config.toml
d_model = 384
n_head = 12
norm_place = "peri"
rope_base = 100000.0
qk_norm = false
init_std_qkv = 0.0332
init_std_o = 0.00627
init_std_up = 0.0332
weight_decay = 0.055
schedule = "wsd"
batch_tokens = 65536
seq_len = 256
doc_mask = false
dataset = "wikipedia_en"
MLP neurons of a small language model. Each row is named by its layer, matrix (gate and up: input weights) and neuron, and shows model dimensions 128-223. Each number is 500 + 25 x the weight over its row's rms, rounded and kept within 0 to 999. Numbers have three digits each. A neuron's up and down rows have the sign that makes its largest values positive.
After each neuron's rows, "fires on" lists the tokens most often at its 100 highest values on Wikipedia text that the model never trained on. A number after a token or word is its count.

L5.gate184:467518558543517481557502488521493516498463513490517512478525511462510510508503458464485579496519487523501525531492493526513492533512566529507495471475526484483494513498486479484520495498541484485527486467463486446504449502516477460490533475493517499493505480506437512515485529478550527513
L5.up184:502515534539505514484509502527520471464489469480493465509488527444517453512479471488487478493509516499530490516461473527547464524530515528514492477512484495483513467455465546517493484497492508507495562533527519500495508462483500478501500484523563560489530493512497551481473489471524545542
fires on: " and" 58, "," 13, " or" 13, " &" 7

L3.gate593:488492566536504469490491482534512500497519531479518466519476496474480524561483491533483479521520526541517481511473458505511509448522560506485482524486458473510491462495509509525485492500493465516520528525479460510489520512456437537491500542477481529486504518516468499483489487493467514476
L3.up593:538472487494499509501461556501507481481480474496513521493490463481476481502502511522499475502539486530492517502504449504470459485502538463473483512448484477470504458478491530524481453515504492554501464485542494482499547527481462490494512513477486535552511521541510493503496521500518520495
fires on: "ic" 29, " expl" 14, "ood" 12, " late" 9, " Great" 6, "ld" 5

L6.gate131:458530539505510533533514467509525534465532501492474474453468516488546494480523525528495527513508541515485481467481434481495517486509499484520501489500484493540484507491565527477529505522452523518490484483463505487513517471502500507516524480518486510517509511527464469495504517507521458510
L6.up131:513496492478526542500491553503547533501489462523499510520494522520500496507498482449528478556522494506495491548483504476512477518520528522494524481499464472511518486437447531495515516535468517508517529515496519437531491469472533476513521542509503481500443507540508545549472514469537517533
fires on: " and" 52, "," 28, "e," 4

L2.gate381:497507510483462530504486520489523530477515507536510447473511520480512515507501442501436475491485505446527499509471523493571549518524508522476495477497493505494520475495471501504471490443503503494506495491515512506561538536482500511483496497494433510514493509507464474526519471513501526465
L2.up381:503518477505477507487472499521554548528548495521497485479458482456522487518521515535475506489477503501545462514469460528498502492489467509545525458535481524479493491501498526484479483531497485513448486470492513503522483522497495476523525502524524492470467512525535483519495525536513462483
fires on: "s" 65, "in" 13, "g" 10

L5.gate287:466529502504543497494488467457499518459500528493521495495497496509510506496506494496478509483520528470533524494522515499494494475484527503502506526476483508459495495466496482475533490422526469511441507488503519492507510526520473510533489486560559505505505547498501492482482513553531518507
L5.up287:499481511498500521507490543561473479500555484487499476529525444512511477513466508537514545523483504499496517528475511508503532539466535555483511447480491521523540475502497513508491474523493492498509514493440517500533463491484510490517465523476480478510485526495471510497506530488444469484
fires on: "." 42, "ak" 11, " house" 7, " l" 7

L11.gate621:498508483454507526483502467504485548488541529494542487510499505489475519522491476553487489481517501504499529480506469566499446503517512456490479530536533434544503486491469551499487492472491539482505489501455491512534452469471504501503488483481530515495509472502548515499530517488524482474
L11.up621:538506508500505488548499486513510501514465491526521487532500499490484551503474512517485498500513479489544525522496525481485523510503541539504468483477534542537485544500502487467509478490499485514470490491526513511489486512509528481520469479497476449472488506431459514473498464494499444525
fires on: "D" 16, "O" 14, "l" 9, " min" 6, "d" 4, "H" 4

L11.gate610:471498504513492557526485503518496538466455525453560448480487460463511506490474513518494485492497460525490533472460512497512523490523489514482470527529484508478495495519492512508492524485478489453499487481513511504478498496483465482507484483504477573488492473522489473549482461427502493513
L11.up610:475442507513510485544482513523504522487501507461490478536512441514501468511494460454548519472499435533479469460429496516480503551513454507517482507495496511491526472500481501447495524487492530508510495503476504509510439485487510513500475451534530531537523482511496564459527528518535472473
fires on: "5" 20, " 198" 13, "4" 12, "0" 11, " 195" 4, " 194" 4

L5.gate766:510521540514481509517520476528468515503546498544531504459523574510489454497529498475472480533484460466489514492512547489514488507511484475516522519445506493494520526499523536505503469537472513483522544496486499498471464530472478502527513516481488506520469462492485535494499471525514522523
L5.up766:504513496560514471479505503452515486525500475507501501496559484512549539455509489493473449499514482491525494499495487503504546498467535513501510467502479510488487497506468513519485454524508472511468494528507491513498561491489491494502491546481519515470536505501522486514495500447496516499
fires on: " R" 100

L5.gate754:517511469464510517450504510465504548482498505511497494501529546520519524483504508525433537492467471457510506470470513525525470498503486453499513495508473441510515490497504500523490522492522503481504501491516526486514512513498486527491551508457495482484486517503508487449522478506454532451
L5.up754:463484464469458545432494486556534493444485515475506502500519482496544495474499471478502518513502463518499481487539483517468485495499491524561499510565511515515521510508485520495520460478521540500482517480489544520442490465481505491498493510474519511451479511473516520497519515507501501477
fires on: "ian" 20, " work" 9, " 10" 8, "ellow" 7, "in" 7, "ist" 7

L3.gate173:501542521478511552486468508495489479507526517496491542489497530556514474503495531511484492478477491537492482514476498471484535512490509484507513477480505503486478449484519471508500561458485435519490478532492540516495464517501488524526515500494484523491485495497518488470515510486527529523
L3.up173:479482514492491476498507445490459475491532511484499492479503530492512521462526523514482526493518460481508491523493502489493501498529523488493518488526478465505509484482528500474518533456469470510485504509506498547536479490508479456548437506544516465496536525503504471501476519526484536500
fires on: "ing" 38, "{" 21, "ling" 5

L2.gate201:493505451482514480538524502474462505495504494544500488515475528500503487521472477485485457483483508529495517524490541553513465511480485525501470469502483452491536540537509529520492479529504486510478494528495479496475501498496519524452502522495482509492491518513516526496551506496473478492
L2.up201:449456475465481509524493489509466508498467490525527526539488513488528482522493471516437475491461515498480499500492517494518521490491469486482473456500472484460499565510504520503490516494478534503517487521501467489483483504487525520440503468483481484503498549524496522504525509451499504503
fires on: "ya" 13, " Ro" 13, "ico" 13, "rea" 12, "ino" 9, "ana" 8

L8.gate246:492501535491520509557474459495457516504506489499519491506469484489524498494544501487516496465526522467507514468498526515479478493484481475504490490477535515513511492488547514542511504504474524508485494471510498512522480517478492532517486533511521504487471487505472465534547515479528488512
L8.up246:490504502505531486507548531465529509488519521519561508513549489493526500478485478486521526498440466540536527476509487522518535489523499505513540474493535536482466521482496485539466483473517519528500514476539503482480500538476498473486482526550466502481494535504520480527490511451552564502
fires on: " kn" 15, " R" 15, "g" 14, " sl" 11, " |" 6, " Sl" 5

L2.gate114:516512469519445491480495510475511508538491513487528512534514495522490529477532515518475473459506475501508490478503529488483552495471525539484488474487486542503485497503516475470556541501508468446511473505473484493570507524519484471511501495510476528519552543490514474476513475472499489540
L2.up114:482528478527451511515482531496481506543507470484515505524516506493470519508488497494453493516491509501518480469512537492523513542492468488490479490516536541507498476509505521460532545486487471469527502501513568456491500453508506504509540504513472463476528498501495447475477524449516468531
fires on: " |" 38, "or" 24, "ing" 8, "c" 7, "on" 6, "ond" 5

L6.gate400:524512524503508492497480525519494494512543495493511499459471486509523512496536493460468470526469488466480464494514505460486479499472518456475521505480495452505532472501477512505490508446524515547526491508475509494532488489528489512577474522502515514509537490494467499494548530532533539507
L6.up400:493517501509485453499495478521520455487491479493534523477516455525478450469467487480472551567569501510477522531513476503507481497533473444499491504533483483496523437483503477460481516484504544495494489506492514559501462535526480511482508497494519538492533495523478467508519526535476561481
fires on: "ology" 19, "ics" 13, " history" 10, "ure" 6, "ing" 6

L5.gate0:503556484500491539481516494533508509459509497532461504517553514509492492477440518551491481504465497480498544522531500479486476510510488476480514496524497483542508480479540465536501521497547491547489518486565493463500489455571475537466481486510507519486484534500476515485511538505467519541
L5.up0:506511522516505485489446469502478516461479534475507494464515455479482504463496524492501515517489467508468536523489516475502476474500520493475521527481459517481504563484480515535489523476507516481511505492482486494496471448451468524508473515449466545513497478483545512552503484510539498500
fires on: " ab" 28, " Ab" 24, "ab" 17, "ath" 16

L9.gate272:539494531469432484481465520478472503469495486491515504517470488491498469443502488495498509530516530523535477482469485522512524519471506494570502535521517502505469496532486489516500506481457482466521534483502499459465530542463444483498506544484540512504496514526502481522499510545499522500
L9.up272:482437475488524521529465472524525496502506510520507510477476517509501507451496494504508526482542454451485519489531549510498561505490501537512467492480520491487519504495478501530478489502458475514531505500504513511491483464536493528528531462472496529556505471517457418503490521511483495433
fires on: " 201" 38, " 202" 21, " 200" 15, "201" 5

L6.gate313:497534475464496515512557516506544520513460500481491465518510498492525501476489494531525499520498508479500502442493524516508462519492523491472488499523473472534480523513499499451512522554496525479496458460484518507520448497458512467468472546484469466489462503506495520480494500451511503528
L6.up313:505503493478502501508512524513544464487521540509484492491506465525544501476564494474521503493488536492486516481517537481475477481473496484480518477537460471509557534509477541509468560487533522454465466441510478531496529529490489522488466545461497495492521474530543514521515496491454518503
fires on: "|" 34, "S" 27, "att" 11, "p" 10, "ur" 6

L6.gate583:526509493518511524502521542500498495543513512478523511439506482492490493500494506488481490465461503498517533460505518457534544496525469502538507475518531437474499489490444498481498501495480495425463473493494521488489473544503480518519442493477507545467481475509516493471449533519510524487
L6.up583:500545514476553477528543484484504545538511463490485467543501490492493510483498482448462468464503517532519462490520491455511521506537492509489459505456491493523520525527531489414512477527491500483493500497485500472508471508499529493505497458533508487489512504512509505502497475591466513540
fires on: "0" 58, ".0" 29, "00" 6

L2.gate885:543529498496524474471510522449542519520497539515500507486504505548490535525534493523536495523446485500491493498538479473481528558506440523478500523476503479567477497509504529531499489511453474490525477500499536520472489520520491498559505535487510547487499484469489531531508505547480468519
L2.up885:484564528469497497471547484476527499499494516469477536484520495501501531476505480508507476506487498525493444555527459480541499504502463474512477521468538461551486525508494538513496487501464501507500460501467535496479479516508506528525517506507498532471512473491484525525477505545466506462
fires on: "2" 24, "1" 20, "3" 15, "0" 13, "6" 9, "4" 5

L8.gate125:510498508470514493453483466487493495536558506479502485478504523437519484518481506481503521511504475476511526519484464473481521482502499477472484520524507491497467499509516550519509530493491475489506450492464495476528490509488462531516511500505501479483478525519489482532494525456522485498
L8.up125:518541463494518506517479521507550530473512528534501505489487460512517508488507498471524512499500488450498486510512451498482477453487503488518505480522487515478494480470537554497497500517497506541501481496493500503509520460510525508480526476499520460453504491516566502524484502542517500482
fires on: "s" 15, "es" 12, "ers" 8, "les" 7, "ations" 6, "ments" 5

L6.gate387:513477497541484449501536511453518483483499501528511486470531513478512556513453469524450517516545485542513486463484487529497528477505479503478494495510517498545496449509478468519494533489490479486477504501506515462504503532539446505492524520533493500495497486537483522496504542516495491498
L6.up387:512487470516503503501488511515486500492489474447487457434478522511502528558508463526495492501507486504516505507455486492475480464504494532448491547482512511536495536487503478512539527474521508494489486498549506458504521489522528533539482497498498488499520526500524446501492507490491530488
fires on: "z" 36, "iz" 28, "ik" 18, "k" 5, " Mag" 4

L3.gate82:486489475483534529495474517494519533505524495495505519517532530507525475472433540534493505470477517476480561504447525476508480524534480523503482499485481504496495462494516479458460473506528482533511527480499498527515471483490495467472473488508473518495553511482502448482520451497491518488
L3.up82:498528494490493493516475472482492508532529549529491519486504529482507501499524509529487543534513485479516537494498511473491464473448522509497509548483530483494492549463503536523540495480511484478485469490504519475532507489516549488496494520496514525544502475467476553509470453499497500533
fires on: " near" 30, " at" 29, " of" 17, " around" 9, " At" 5, " along" 4

L6.gate421:485509521495498552506509495516511531529502497499522522490530471459484537560537496486500494500456550470482496510480506492512518521479474513516553503521511514512494478484510532492507482524499504514498530469511540468494469522527504523503513572479488518504527492472543490506483473503508494526
L6.up421:536463499443463513501517476500515520499472506517453474481527484494539508555505489509496479515495546472482484494486497460536477493508539488504510484505456491488518482510565463474497563468490484469512499472533526482510483488482492573485504502531513537485543495488493486495442529541503514459
fires on: "5" 42, " company" 17, "avy" 9, " business" 6, "0" 4

L6.gate762:496506525542512438523502471518466492509497462515466482504517457478454535489485490515517485490503494492490501538529498516512481501509478500511504493527494475500475540466534521495471545507511502503481520444562547449483504511505490493512440532489514570533474428513483448561477498478520499459
L6.up762:471535505522475482521527476519517504474457469493478488531524424489479481500510496495514489490476462501508557487451508469511468470512489475536490523525496476509550544475499488505491478472501548457453511493499523526493471486472472562506487424516449474522464503495521513451478506490513551491
fires on: " 195" 50, " 193" 17, " 194" 17, " 190" 5, " 192" 4, " 196" 4

L5.gate39:478474474492471503491518504488538482497486509477445499499454510497490487492508556521490540496535477498471511456473514484486528496473501473505511477495535490518452506474517553513522531495490523479484475516460503483491533494406502489518490493506487477484492492477521523500480513510510489451
L5.up39:474479511467541535485476467498506516500470527488525531496519493508481503533515522500506487512504499538485502489485497520523499500498471512501498495548465494532502513514454527477488461508479517481517512494530535493500519551507514479494462561465462516518517526465526508533483497505540492528
fires on: " to" 38, " through" 8, "e" 8, " and" 7, "er" 5

L8.gate298:482497487516489522521491508556509519502525517485479490529526512518445499500548521516461496498519540537504500497494487504486487511499555498504481495478537514529527469554505503492487474510525554517456509495530468500469529511489486461511508542494536465558490498438497477467499499471497481506
L8.up298:486498527477508482485510469530503505494524470487485470498493494465467491478519498493481447453527537525464464474500511471511479492495536523499544485456544513539487464508507521479487478552473507533497520461482506495499435491503471539517500510527491515517499429510474431485505499498508523562
fires on: ";" 74, ");" 22

L5.gate627:517526477530488508489496466500507459526511518528472522525554518538531481485527490484484453476503517511522479502450470489505542516495466505507520465515511509530517479508513498506475550517556499441507448542485494523482534521486515507497489522509477525512514496523490522462531505484520501497
L5.up627:420527496499490528511466461518474466508500503472545508489528473474513490486515483460474496477524488488542480494500495488476512528491506488477460536483566467507512524444499511507461501505477495487482493517500508498470519510533487541497520455487519489431522514498470473476472506496499495508
fires on: "an" 63, "en" 19, "or" 4